From a checkpoint of a small transformer trained on Wikipedia.
Size: 12 layers, width 768, 12 heads of 64, MLP 1536 GeGLU, 105M parameters.
MLP neurons of a small language model. Each row is named by its layer, matrix (gate and up: input weights) and neuron, and shows model dimensions 416-607. Each number is 500 + 40 x the weight over its row's rms, rounded and kept within 0 to 999. Numbers have three digits each. A neuron's up and down rows have the sign that makes its largest values positive.
Before each neuron's rows, "fires after" lists the tokens most often just before its 100 highest values on Wikipedia text that the model never trained on. A number after a token or word is its count.

fires after: " " 50, " –" 9, " —" 5
L3.gate396:542424522448522417473532559554517485557514510541588502542456539471488460533509452485582518513500526547511457535536443543497460453460491544525516391473451522499481506454476474529512485482509595501518401456510478439484504532492459435518509487494508448561485573496545474496524427462476489596539552435504535471542509475457446503530517555500468567523508441457527442456454502533407505562473543583495551551536553458560510509472502474460525558519492437498626554490540538496468493474489477543446585492467463499507541454489456545454505487507423549447519491575449443489520544493480531475
L3.up396:498547507522585521588537504481554514564512510545509507542497496585504493470467442429484480498550463471467462476500445514492547552493536511520490487525491450542501476526398500503428499531516442509500561444499571503496500534493483502512529529527458536500442477523503531443523472480460481451503512471516419517443456518540522564446536484483496544498512466472509481518511510443558496460546461499561493528460525466508537515534461501516477478473485479500483518444499529483486435447473506492539573548516416519491519491533496447529562474530498538472481473452581538478487450542538474542

fires after: "\n" 87, " of" 7, " the" 4
L6.gate279:510507506477534491485435479500481536495504470524559538516486510478563522528525501443493502517496458506546444449507505474488504364535510596474521491408460482480450484410531484567461475486418568447477584478504521428521512524492533521534477475487493515540420474464499568560528475515509470503466420515549530521474505514498485488488478441480474480576523528471491502498489478416423508492556444510527536501518541544499422478488462505399414510511491478525468453587509548498512513496495443499558509522460468535449465514417486535499493440480539531548508473449411497574475532569537527418
L6.up279:496475457432505487527463503498533444487549445493493504483519560463501479420476456501491523523477476493522517507533475506531531555527541545458497477439545513530537500497536414460479468465518514573461539552532471478512533537544488454491559514492490514571485425498467530416540461501475501504425440477540544569460552470483533473522465503469538499493457441476525443441488476497560502408549467509464488470489515549509434482597510485483491469447475484556435488490486502556571555457475491504510495497474478433497498499477463521488452476405474489502552590461491516580560505541523524485

fires after: "\n" 100
L2.gate600:595503427562425514487560559523589579603416511569449519534473436454518545438499441450466589523536528479483487539521488532565472528418471577548501522540516510458478489507508480544467525506531514549525537458541473428436414532551475474499509512604554489515494495459465564453572517548443531550501525457508441499542554504505515497458531425420419519422493503498474494471431435533483491542495467499501489487535480527489537581550449458515557462493507482522510505529496453464497499444436421506514554460403446515520501494502521452517470505483422500499460568477505466535558439432515548530
L2.up600:449581483482442492536505493503483488518505442462541517453483515522499458446566500540551441515475443388438534495510517551486535474533453565479475516486484431521487527476470527524483585520396444503479501400496556409509454498505481569417512466483477524507570601500495498495512501544431517498536463485501487528518498540501475514484546463527542498479496485535477488500494505518508486517520495542513531472434483528518478579502437544530577529454562503541488485550467537480462461474469588513498460536476484549440450557443493531554504523561506463484425455551484464480523458573413516479

fires after: ")," 20, " the" 17, " a" 13, " |" 12, "\n" 4
L6.gate147:545460532489528479506460487454465469482537471528463442485465494495577490559408514473541474529559465478544431474554488453449438556514445529488474482448559555491480519551527475522500436452506475496497544446479450562510495520461500527497456503476550452500516492419477507531454461506441449543526443532558517574500560495442455507528511491462527522513515517534498484483441552455481455481442490480494554501456442491533473535431521471458508568561527527491564495474467463495501495467483543607519500519506545443473501469485469449573501442488490495494480493534470518478559484399568567492
L6.up147:447543528549506527504428539542457426445598470463454548534486558558464540524447520551464509480514554451489444541577531499445454451484520507475442496505544421393529573476466460475603508528566525558505499533556538484530538461456520515521614471480522523587510453516483452469514477429551468488466537499513565526539458493520486459546469544553478501519493507541521561439560492506466508488558476530532486495465482472445561486490457572500493469533506472463471477517480494585544448482514590539469525519524521493550521476441536503461515499571479537542582464531553515513543439565482441430

fires after: "\n" 85
L2.gate601:513502516500613528483529492456483472531506565484437435519408463465551474499381529460458437479519572487535572510477553555425524535505468502503405538541503505513461514554473537408538504544500523517516522549514513465529483548504538485493506553533425512461467457492492475498424482551562506464510452569556435487428542491513418507446518541551496457541501457491480471597477540519541582499479520523499474550561526510468451567525455531505497538489477496510456508447386510475521517522511457469495468501480528444488591502478620518478528499532532434573531517425432429505533476494452542522
L2.up601:541505512541480548504532527450537558583446496470478417536468498514504476443445496484523498474483525522524569503478468529490484482420446519496400521447507499532461507527433591486509566500551549487546464493504529432539407523517479493536491545536456523524501499479498505478491520468580530498468481572487402530479538510539485465447522500422555498439471472535461507516489571497485526520504543485575485502570521490427538522586494481475558489444554538547464521469444456479505494527578434518504480470502470531450533469559639485554515512491467535438503488472500513536466506486471522521

fires after: "\n" 84, " '" 6
L3.gate619:486528465525479480488523442544526464516590558516425434527484533503529475452512481481469455498472537448510446446485504488504537471538497459552571518522500577520457555584461426473532485489471546549449427484505455446548470563486431544479473482535442501545412475518472528522519528587539467479475512538528469492450526525578464463545502451539512459516551414638518498553573529516523522517530479564560541576482577515442568548474529531567552513571540505461505428592526467465406511527496492508573521552534490460537448512462508504430522510493507476572518462483479534456522530495502515471
L3.up619:448522549462593546475509477539479586552534561418500450526434510497500574476431473514493514510548513484492537575530512583477535497480462470505434447518535527534466480519547552474424517449537520476499526540535496524475473581573515546490526523574475553487514500474522531479529518471493549502508497474431510492508512479500541565479500476480479515490494567504581558494495473454576549477465556469556602413487524532562473565436513434461439512443528552540525513484467452474510434439475464485519522434443450437499484488536530492520511533531463491579441416492531512538511516516534520427

fires after: " |" 32, " the" 19, "|" 5, "-" 4
L3.gate935:477513576510545527519496457419509472550441482509482526449526522544532561514547503484476448431571547495535489494499511513545480503549508513447541498487475571441501533479510463531530516534449400477549558525529541487559523494451509479474471498507545489506560455516506440468474546535508495475532583481528545480479457514496441545559487511504506511528491507483559468542452496532540474491518547410527507472459491467495510503557475532503515553504532514486514504454546519602517485535471453514607512535537497506403481488501531502512514521573432515542437549608571432518563538504511493514
L3.up935:440505498445563527415461456505550435516552484570599521499480522503517466523465570438491550526568581429489503495470509513514453456463537489472526511525501550571475489540509502476460540494510497467470485507521475534547497503497511496626501451489514507456504434538422504488479484495564531515504498500444576471445420494504544502546545558544503517554472527495488498504480444512491545453424553503492573499468448535513515542462516551426484442488512479558518462470459509511578437440455568529487486529513488445502468503510474473505514510447497513546512485519562511446529407532504563431

fires after: "50" 21, "00" 10, " " 10, " ?" 5, " 4" 5, " 0" 4
L2.gate92:549485465503468550543527533515530529488525488526524476517459535503474469560511339464487541529606502482551467495508485486500476476407477506494516502562451482518435541610556503499493475513505478489491538474473496488502442505559500477479491516527541501506495507433422610506543601448508504549537603508480493529533505500477510567518523490407490513432501541519523501476487555491530529547532580501531476519511443514536499533460538477495549479500494477539494571513548498492494508482443485504512468433494429568493523446484561552555550531442472598462447558479480451499500478477505577527
L2.up92:543540491509587470468581470432496485518546428482450473508464401550453503564499460538510446446534538461545488486507524406439438512462605550549495467515469550535468511573551530522508499479478493487472499482538487485460450510453497426420517489526496428546460458552514514529499502550457460504388501473561440505522500499466509446456517520517498484549508435463577425424487456461579460497500525509390482455457530528479472528470515499457503588522496468533634493482484496452496475549511440510544486497512500514549460477543495469569497515540506483501448458480520557482496547609546493451

fires after: " in" 39, " May" 4, " July" 4, " 15" 4
L7.gate406:473472493458486431507459451509478518520413446474510490495501490518497479544497420467473451438501500526512456481520447517526482464556466482527523501533502506490449434525523575463545473536484522448540573446507539503497526480527348509469532480426518441523430496516396487527404485509550425476543556513541496486537466468542470467470500578546488483573553473523459540616524509563555495490450447489484534534461516510500380533499520577517547520488479449492479466532571509451537545541467519487473484489502511477513437538423501563467519482473470464445560482482472523484467502509547552544
L7.up406:490562490517527523568531500449554510544534463517523464510501526509523535530500454467474573502465492517611493489501529513496501448436444508491453464526528489477532497473498478536562503480518443508484482512466515505515527533519509444418490519511512473478498425532428537435481478461452454584491501514574519503459534451434456563625516507517456510425560506476531529471491430517525515417561583448507496494537450465486441474456453488544510527473497476563547547459548529535572598473443498572421593441454479510528474442525471529463513477515542558497506526464479561532539489529497534555

fires after: " the" 49, " |" 7, "The" 6, " a" 6, " of" 4, "|" 4
L6.gate435:468511509518516517440481459410534493533462450484476478468527510453438568536487476523501484524565472506526463510524494522404531515514476581449558519574511506467484497496482425484511510497496514499417513456453475502548481577442521451464487434450513484568529495441455533544497518495461443493425431483497529475490497536467501496446507451519572501528488429472544476489522544482528554503482451523499506543508535495531491507488521504511476517535491448521502544458517477490497465483412548466515458512499478487522422514554439578522556499522474483507457458398482478600518529548509533426
L6.up435:488490385441473506497501463513421403504566504431539510481443495482505473555444465532551538408537495473476454514460537516529534490410486548536504535468483458473488473471517513469505478442520413489520560528559438475489521468504504521498507406497523440563579433505509473428461494446552505490490531469460563533522445490488526499576534536504548542597531510503520554505552521504487547525486555536551461512468440574487512473509511483494436507507478557476518524469498580578533439486466591512520464551499514544579498477512464463526502464488454509572581511490503394488479479508460549514

fires after: " " 33, " Nominated" 13, "\"" 9, " Won" 4
L2.gate1380:489512544484481491470557559498466486470508470579515526513472476489487494490515526442460472539456503439513440540509480539505513423491450524451532499472479463564484530458410520442493527532521499546521474476542514479538491470589532470473492516429493454562487521538477534477554517437482521608489494491501490490476442517428470493536479497507438425486468542550509471507445559488420493546485471517486439565497447490526478533526460439493501540413522548482538542511445500502517557566452521556528617506437484569523507491463396411567547556517482522416520490432471473535564613476487450538
L2.up1380:481476527509470580594514519475453508403506474516361521509490520546460471428515513538637439524479512549428508462442527574542533540454499521511453483528475438581524431459501490518533520527452559520496549514498434470508486562441542487533546492489485446460439483499571576451507545522537526430488473465468544441480503463551523415423495448499521555429449540432534480395602444529467466576533444460458530450499556497485437504557468535458544512469546426470468524530474482569521509499547467521512532524513506484457478494524575546469498496436495466532476503525495509505557518538466484543

fires after: "\n" 75, " |" 4
L3.gate543:490506533479515483530545517581508508515529469524541572481493497484526517485482516487524521481468465475521480455506486523577551480505467506553526411482437474535527544492536520505506554477558497482514442411503467479466524484509512467524493528524565514481426461549525487525617512522538503574452456485494482449534505465472552549522525510494449455549487509507520458537533503510518496525522482518461475440522412541448529532471403490436556446462515594581482530512476519373507529509434461562584492440458450544441494460557376507580491539454531594534483463501431560568495569504498527479
L3.up543:451537486545535579517568533422490541463472430526526524461503474498542512559510495511536510422484531595517494467497466520447474474497505474484457524551467480499485517503514549538595478510427470506487461485514566513461451511511459475452519534469475538544462496426450520455485472520479551512485499450567567507435518439451485539469477567475476440515485577478519450576533542494456480503485486503396443483469507516467428508493512564508509503501564515553460464463442598513479511511483514482526527487462526496584403507503550507492523503462492477498486484477533535454536491480454571551

fires after: " in" 39, " had" 6, " In" 5, "In" 5, " on" 5, " has" 4
L7.gate309:428513474443492458562483432465510569547450489521472553565569470584557441572473546509467526483512480539480517509486441498468403519478506508538589528437458550566562540442487530488491458482537494465540505558509568484478501504551447501540523538424545457491434448527586458514518496559491453433469516441488547443518402458599503528468523457562401445488529482454457606500510520487519529440614485480541483450500523512475472479510421546550447555440436461508551507508538584525494490532515533453499512495541531435510432505539509504459522529432470478485490508495515503494471521514482512580
L7.up309:516534505518479420493524485499485551489540542425461542477540463513523524463506512529524449544506572570443452507529584482508470483564496510521519549555463524568509534490471480515405515463476576505475578452478520500527548547530474457500505534483514507490524466480520563459546485514401480527489525544434540497511477584472526402564477482462482539412450524568485488518521556498543515526496511476558458485519545457511549400557508544472560517485470459511545517517555435477524510501567468484498532487496511518516431483496531470496456495555493477538479525545528549531513557462498536528

fires after: "\n" 69, "eb" 4
L2.gate993:523532490510490431551497511477494473480517488475464489477519483524469473490513464495443444498454587487502520496476440505515501536466528445496491518543495496493487517537456421420468481470418496521568512521582453543525486503500516491530490470436518484522510496509525599465469511509591507547442460565543472447462583456540495503492564434537445498484463513535485452540613477549495432491470469481504472573495485502495527520486572560449541506539517569521479482497535544468482515466459452489500486536509508551574542459461496441494418474496449487445500478546483428415544488452499563564
L2.up993:514562479457453451425530563523612518529478460491483401507451469478526525447460462490481511471518585565480560524490479485512530502413496540496478542533554498543512501502476464509491461459483437526507508484540495504508454556514465542509476499549545443566536509512510584464611563446542544540518517516534390447483522467482520502501576407436456429442419475562461513526490486578497448513515506489491445513479459520513556494516531510438480459494585528542513517535508436459494459461468527461504463505476460531533478512485559438521439499524456546468510498495479505485448536451547485456

fires after: "\n" 69, "|" 19, "\n " 7, " |" 4
L3.gate401:390506506504553504557480481493520500490466500508501500575458466495522511533531538515427531492488442434530511540494493465447490491496510522520503394468499469507495533407472434563456488546430411491498522496537466431462509585485462517455448535503487458440521512503501465477508497471451485412525626517541516550500487590548481504497459470498505535539525549498499535429474478540543491461526447445505427457571407464510502540479519505496584543484461506519526504512523499597582493534506573492569433451531403564495509472477503490466535494527559403527490550506505451475496422491567541517
L3.up401:443540542491518557569514498579520497429474436519545496467534502547419522466476537527517500526579558464467437472421440516509461578526494454513525541496485484550437526506503541468539425486526476483482471555560449490454483428470475477501548434490532560496490501527474506514508468536468509524528551518494444510454495526487473487526441537504505544545532421525442512471485484515422442524501486496430534477508535532516513553435466527532475468491451512495540460519461545476417548464500484502449469490456459556473450496491407529495484538523404499469518469460557532420466516454483532479

fires after: "\n" 100
L2.gate753:446568464580420524480531483479489418410514464492505475475562498444485526513566572526460494541545461507459609483497523472526564485494505573430497455446439486481543547517527508494518439456481506519517456433482470441530540510449456533480523483471419547389574485477502480517501525518498477439490521464546445506505516536431509544500440521568521554492556579515614517473504459544558522531420526450439568522506512535521514522450581536521534482533510431489510503491492516540521475444532497476477464540519638480515505540472555491467526436494539483544533500592541449508438411503504483501
L2.up753:460526565565584554483520461517471529513467540457455454433507449552472482565465472535537502518477519450431432462499506447547490508495438473529505479498507446534435469583506520404491518546462506481431490504517560479534522520502556502536535534535431533542447501488481497458409553455508519549504462531464493558480527492468469481500513481465562467484545490470539479539462441503474432513432475501419504451505494424533487491567494486470423557528510553524460473479503477544515528487486443482443491543483459568535476503529514467506451530514536461562518418530504499528502553521432465468

fires after: " the" 52, " The" 28, "The" 16
L6.gate516:570533462509522531460437485411486499466553480502427515517522550451472547496557552479531500523480538489447441508501511563510525501480522498544478506505492454494471472469490472472584461521496498454518525561458527489534560457487506475531539455497503409442536495510519491509410533508473509496468415475543477460470544461510449469478502505511514545556504440505509457506566482500487550542489469541530533463376522435515478505452501477488440505531507475498477475519447537491461400530479545578551432520540475532462599469436488472519552495559571507524453492539415517426498524541505528496
L6.up516:500455457483447510455534419537526464528563520456577524423462461529477517479413470497494479529494491447425531486494475580453506480512448540458537478437473603416544425422541429607481519483501488450402501535516472503542524554477511486500449529480498533469471481512541419456545496503505508482478493429507553575515555510577512410530518514509495544563553420543486590494507403541492474510498481467484468520445460489525480535553445530456518507534535509507575508537528435474478469458436546465503434576484511463558524475485510529497533407549469504563516460544511481446532454504521505606

fires after: "\n" 100
L2.gate159:538505500590415527486456565484518516500510460488525513475496416584464422454516489465571460518541432454545584497448546552600624526523513526473430450503457473532535527516568518469505508511445531425506486532543396519429529527494433515547491513428422462455490512453480491543533546455469594542472489461502490533392555506544489459412463531526458527533469475524568477476453426523451479494480510475487489563499548495529460510531473507467530481479543490546478451520577483547587556505560450550495521532469514440440499553489503543486517468503488444506511539570536520478501459602503492497
L2.up159:430469566510525485539544507505488486496507500537486514525492497506471555552481522473440493520469498501486491473509505428490502516511483514455586536497501497513448468516530485421468470488518479440498485440445521507607515510512496508488524484527512529471438466481506429462436485540524499378476561535491488474457452477436532511595490448473554572551529507459488487542506509517606491506483557491466516551527498466503476457514470526484501504529400466421547548486503534526493528473518483564481411506468532529573503500543491466512550469434508464555491493482516521505457518516519478489

fires after: "\n" 53
L2.gate1407:468513473515466497495524550513591473506464505530516500480496522536479494521457400509551569444504451510483476527547483521485477489506490520486485512474488452537483525489586515531490548538498471539485446461549458489495470539523409491508521540542516517588478450465522549481457520548518561538450503519442487491480512508519462482590475548442481545530450510460511394519557519459390499518496502515572468476457479459462512530564445550478504523508597528532535546592521445508504505552475502544516563425491393502549449497487467474522506510532468550465485530506440533563489592446470479488
L2.up1407:543481469483443465439473512443500512447499455513532490484567501526421462479509497477541517558584485432496455484520560510439474543502357552483507532529528539485474481496424520450522513456478476494458543502488495509503534478495513490551527483512491564552583504516511460523506523550519430514557466559496518484475519485459476453548558437488517484553473494474499469473498498520493488482471468476546514534447462505488474489445481537548486417467498461518508469491487459433429548548482491480499440505480514558495453531442492511496517503526546475461546600456523487504503521468507523571

fires after: "\n" 81, " Fredrik" 5
L2.gate557:461456511543499502543545572524467534464560470503441542542460500438521471469498536497441536489392444500481520485509504488554498456421443543532546543404471525543580575480448570546471522445589430544527498428551528463568469451496531454467536498555558453514524458423475510521552509501529491555451602505508560447572494480543499460481509521462539425501531484499502445509475423514544545506435463566526489485422474449500483543535479519537491522420540521471435545516473494502488492511492490514498485462593520516472564459484454446505571595516561532480486483469516519456450551528452481516
L2.up557:473528469443525456570483540433571472528461492466566538477519429517506482509493490527570463530511556628536495584425546560500517529508388375519438561525497493444510475497493509477514572500502534532538502487520520478453472492462524477426476526507501468389508504489557463488529484508403468489496542487582572468450500513544512475435537508503453459499441462505493538547569560456542479472495472444509568463432546483519457520503543487501512550513521502509500482465541499448502558463496542473502510528482503550536469427489508454536518464502538478442486563444536534493532507527476414542

fires after: "\n" 100
L2.gate748:557493527520488472525520517454558500470510495522550534477507427503521468459517542507474558471523505514515591503485480525568523521500485460464431456526441503475511564471564531408430453469471518496502491523525440501479478580459483464588512492490499452470539500530520507522502435475484565525520471498546497480525547467467485481490544523507493543545466484478537461517398426480506500461542461528433490529480543494507502567494504561477457494533554516516497462465504562509542467505504521530508487524503559550545524526434501559477434467486492456502508540501539544563448482549515440467
L2.up748:462432503577551500587515526478494513480452465487476522501443509583547499468539505441499490501498535435530503462478497451500469548503484488462616474441506528492451521534518485449444457538520523449487471477502498516516502580505512512489457425536544529510440523489497502492498493513485441392505565548500496486478504446495500542529512503421584449496511504536562491622501524573538525505550581532470467515581526504506461511456414545524528461511460484423515591494507530570453526528565460601490525524458506565545481465493520516492492467479469458480500538476565507504462497478434503519

fires after: "\n" 95
L2.gate1062:574500478480464461514569558465554544554506456568478540452487511467520534530526441505473534499531480485481500522448524524470427523432442484538524500523459527486447507517466491509499548518513520528533482499476532468487498436573495536527457547552608511630515519501546543492510556444514544594524545548524505450511524479521419543547540463449494539478526527493499489504479560502469496491528513526541504562549553538508561563550508555423596494488552480433492589556560514447517504519504492445529565451487413532486479446571553551564497572477485569509368537503493557530520512461518510508
L2.up1062:517450537457497488478463497519541509489470482534481510492503554542485465492451448514511478498530487444558522471495509481542464423519415546468526501539483487449550445530444491518437479474502459460515483491418490456490484541510474445515501618526485448516530442523504428552543525550552445447542558492470485501483470545463422533456483486496529487450467522499490498528487529511520491433564542529548514474465468530510492435552497494506507536549496423490460507455470484510489588452535565471546461513453506520535531472517465494496482517500478525504516472541456434586467463455454546556

fires after: "\n" 100
L2.gate323:529478512477469490534530514511546529501478521470505428516494411496520553562481462471501573501550488495556454499452485528549498510433482491554501488580516518567533473523521569506492548511516467565533495478510525498493437542535499472527511495528510595574521504549530555476542479497474486529494533538520492487481443555528437432529481472402469494498448596487470526421492479493522513473475496499524472554555495545598573502478448481498519520506535482515459487563520463490513481519436468570527584475418433513477436485537561595538458588497472569540430498506470492485474560440495537548
L2.up323:466489466558538531518590557496518494490485430476476517514483526479407504538486555458474535471498578438518508508441471453539464477513496507548476498443475532490530495504503548438540490504468474548526467510529460540465469491487459531456465502571458590453533471503444442562503592481514544494473448506463491535487476548523446347472460551500449479530443507427533525542497546478492435572424473476509507515426528502460487453475526528536429525427489469507429438467529539508513545496543508436460444510526508537487448535515484509474436512598495513467458577555508489595527522574461490534

fires after: "\n" 100
L3.gate219:546472463440440438581448420463437430447457569490417510566494451478480489468515472570521475436439490487489484457483459508508454503494513502530440523389481548498421438528519420541523486476554503493528523518467520490395467481523492564478563415419533458386529475470526479538468505514448448515489470512460500544475512450565506559491439586563475437537563430580449537490491483457464501558471463470438519419491498558494473512499518495517485554511459547490509559520450569430528578554569489503492457548542559545492522501552478526462534452597562436428504440555499489457554458515453451547
L3.up219:395459477479584507560506471483476433531482478516531504515516528676445568485437612529514506515506486557428586533502491570451533421472497512455465505485520509503538575494525517499515508532531417460511570506485491533527507505481474560509473509577498522432493457473544466497465502442545488409500526508548491480524569508475499470492449490477476524480485435444476465480602466550476462454502525436498468458471420455502520503452476510528467465475456467510549406434456482502550468520588504518486478538517512475472472528539593466523566477471476488537487519456544484491463442585490463443

fires after: "\n" 35, " " 10, " none" 5
L3.gate942:574548489493520467464567511534505528524489593529550546482445528517506490552500480430487460429497475511455517459520506485489475479440544513469540435527554528453500477494509449501463485570516504557513522507531463512506470484510465492480413448460543573513439488482480520481560435496507547527468474416494417505536511464507482446487493465472462488493481485495537477484438494505513506496502489555586474516561484518573515453602539511483515535507525471534495490472516470457533496445470432478538473574477524561476443439501466568471454496511578527477564556487424528515445536487499428462
L3.up942:490455494466605500520560523468479529504459487497488481475499506538491514488527469496489459567531509547471534506491481503494482554495476525453516492578485467535486502458450541449505469480487542501475483452476495466594508542469485487526481600500484549551568562545536505506573565481497478469541502418560523473487507504526458516500493504461447503455463609504499444474578461425466530435457453448477569480492467637529527464513535453544479471518488473460527539463481500568565516467488493499491533466508513462553566545496460476484488443539538508492527484505539485473402478484485417455

fires after: " " 62, "|" 15, "\n" 8, " —" 6
L3.gate153:429478479521508490430522518519516442460494499485518508480503501489508484494463503482507445451462482493462499482518454491489532543558512473524459475448467432416510471456446511545510419487504476517486498498507519456470587556559484543437465480480504537449547420445521509471509370449463497531521545540537528565518501511479417517517472425477501531615458448508482453448489471487428521517503494565443496438478554527477470526523430494537482522468478463476540452492509517624510479492542478410456553471545459513506441499429481482535412518520556480539534458455526497460517510574522488456
L3.up153:454462503499517516472460499465479484515450454467520545444497480533464603497510469515553472505466479510422488560566535601517486478486462499462487401511565522492470489485523478518490504489542474441473543491458506533471518549562568501528485557510459497478519382474535432470508507504495503413462528524480448518485442478534493526557474558494564555505501499490500542406491506495492515478550488499533525480483462545464548528464428481487414518491515437536479479507392504560484505488508440486517508494517456531515469465506552492564512536471508571591507492469543520481518474507511529381

fires after: "\n" 81
L3.gate1050:460489518509439501486506551450575478482490514582522468486477492527459492426525541496428524488522474418524473490513473492451507489519477545599486473395516482390498508495425392485451388491477473552462497518515519442510510558497488451520540501462521546521522539561448438501489519523416461518467511475481465538546544560500429438451487514467537481466449510523491532523410460537521491485535456494479506400540502520496449492506558534475530545494515487539535488535549525549620502495513516494475495553490478515514464522442525496459506380428526457594488451487504465495456462495528547550
L3.up1050:459537489506548580525537535479532514449508526467508524531478557580401601494542543505531488493435468508475512509497429545478556447450466524478451505481523481471537506477511494542507485522515487546474540528547503530524494570490469555513575524534458509468500502493506510442502488541505490438464514430550522512474506460479521512493435523501557550512510492465522542463472460484603595494537504467516436485498450476540542562418494511518420488453487442473512480471511505570525505404494508530514501540451483526496494527494502476549540536507512541539515469430561534475535471523585449474

fires after: " in" 26, " University" 12, " July" 7, " October" 7, " August" 6, " September" 6
L6.gate1123:478551546459455485446494447501517495532526470519537514544549527490478394521521477455485502517536470528481532525523480431421557423500423451540504523545548537530464502441494460403465480499473496504542506552489518511479510492489415420445483489455487537585450499508485482584445468490530445410505509432547544479400551572546435502515470442540411465496529523498520496617530494484468474452522502519472491432502520493517463537548454482492476512434419404507505491458516538565552535486511457506453533449444438550515456489494485482433512507486517440491489553472534482546472512479549521589
L6.up1123:502577441475503519594483504537461566535500506504484492531536490500420527526499547461454552486499593505458517475437539473482537486468447482524548492444518532555492517561465477464497575476434498463524463493530480575542401461513498494511468536467476563460493449508524566569526485548432453517519474487465481501503455464539498505557518537493474461545469502501523520473476458451496529442530460435535559527475535520489456508465573555553471443521498518441535420570561527527479450518527444503509475512491548579502592496480544504400505446504491433522580528543491471447521466484523538541

fires after: " in" 39, "In" 11, " In" 5, " a" 4, " 13" 4
L7.gate915:454538438488388462501501428500558571586502482456546518514451529417558492592517540600506503422511481533558560515445562433434540470490524434479540485526507533525463519500454485506470433476475474415522533481523504505477522438541453434480486565405487507468468501488486463536467516486586546445490562437503556468530526539571445540495471525449486502486460538530559516468472628515475540434461488427526538488480485453469481525561466507486517467447424527447498471444472523473432490496463477508508557450476476455559558491478502537529529494428542548459510547491473441490534594471503526486
L7.up915:467483439454471484488518508590498553519471480559488502473504487582539533486453533517478536522511498454475473528508565532418482484531459456501519482442410510504433509523551496607517512493454482451414483467542482382464548542488476467486506556535533481543519472560484440455539481545533496442496442542519525519433413514497557485431471499478402524485471526490528472573527560440504540541520442532496439526445587512567531473489438499462505480488500504502562486548499512518426520504475519511551488440498487450505447476406533400486482498503469473489484549628470469485483598499471461506

fires after: " |" 29, "-" 13, "|" 6, "\n" 5, ":" 5
L3.gate1350:496548485463486458426420565501546524529487476587470419483501522456450395487491565509466465484559475444462525504419521524404485409491443534563516452504477540573481526485484555461492509528501520560512422531448531487547519518430460520521487478459427485442524473543481448451476502536474437529552507487494521561500462535451523561425480531505527494550501521546408510522474536473485537457459449544417493484524520507563527453529505445629467492491511449453479523451456562570536506513575552463417486528475519517474498537469451415494448477461460440515511481489466533502547556497455561529
L3.up1350:428493503522512478569520465494483567467526497497459485603503524556492525465383546517453540474474555460473514523458520499522522543490424478511558546436549470449439529475481502488416492595501485509488606550530481562464518518461534505499503500515478538524501489512524493513546573508463384458458514464538497489536473513500560535529432528453507472524475437559496510535427492472457528448487504392484475555500537434549481506452440521581474480490540438470510497542471427503444551481504497570518390518515456513528505474454474552482556529465500497560457494495519436511485483471531506458

fires after: "\n" 59, " top" 4
L3.gate1082:505486504496484436481482522476466493551462498483501565466454529485532453458526505501556518545474352448489596533520461530561523488426536513503444492486481504505516489516511574549514545501429482517477415443569375479438493556482451452492538572483460475481552485485488435535506504504488481529439508467551554538484555411542476452587545563542513517497488460488486419527480396493425468504562538496489494539495491516448552465523560450475463481459577556490523451535533547449523471478501471467517506478514526460501500534455463477487551510532546510508519551510484467558516540553514511497
L3.up1082:489456532517513489521553517475523454537435544496508515445472525616474437445508452524477526538585446508492618539513528508537535552449517556543409525512405475496440503502526489497540499508403477515447485554460403493470550514474402505553468576495405470557492531477469500506468506449523537490548430521505526534527574478489452497515515486559477498474466455482543451475486436498485538416533536476484476484558512506417484522499559544540524512450489485544518409460523538454566504458518512485470464443466538473521470570461549516462508470514510458523531529556501542519538413495438467464

fires after: "\n" 59, " |" 18
L7.gate522:523547549509474508494469444500498485513509504540577576466532502529425491514460606530591571481488502583535476500442421468460522524485550482538516514535566498518460443447496483467509455522481419503497559458485491491453530529465440448467454528513463567465426510440503512443525484536490554469531455431563577531447515473466447496502500466516449523496505500602524550518519469486452504513477502495421511536475575483531424466487571507564516417492564528451520460507557508529481502512507433565462483588470488526492481540553523547489494502496549493471489471512490436534482477492472538530
L7.up522:493468479537483522475512478468496506485543558441487551553472427563453517509522475490482467477429513537535464518453496522472510498420515510509539509480411565554487495497474500486549481469467503516503533505511472475525542563482527497479536527531489464480534445530564475451440579542434470482465469526540576531477481570468517475521496462515542451580563532495505520564502480465532560494499579517509468556527555446483518513421500511546460532517495427458528559531462490485488442500471510501505494432481489522560406574499521531477531549430514479533554434555567450436465566508533463486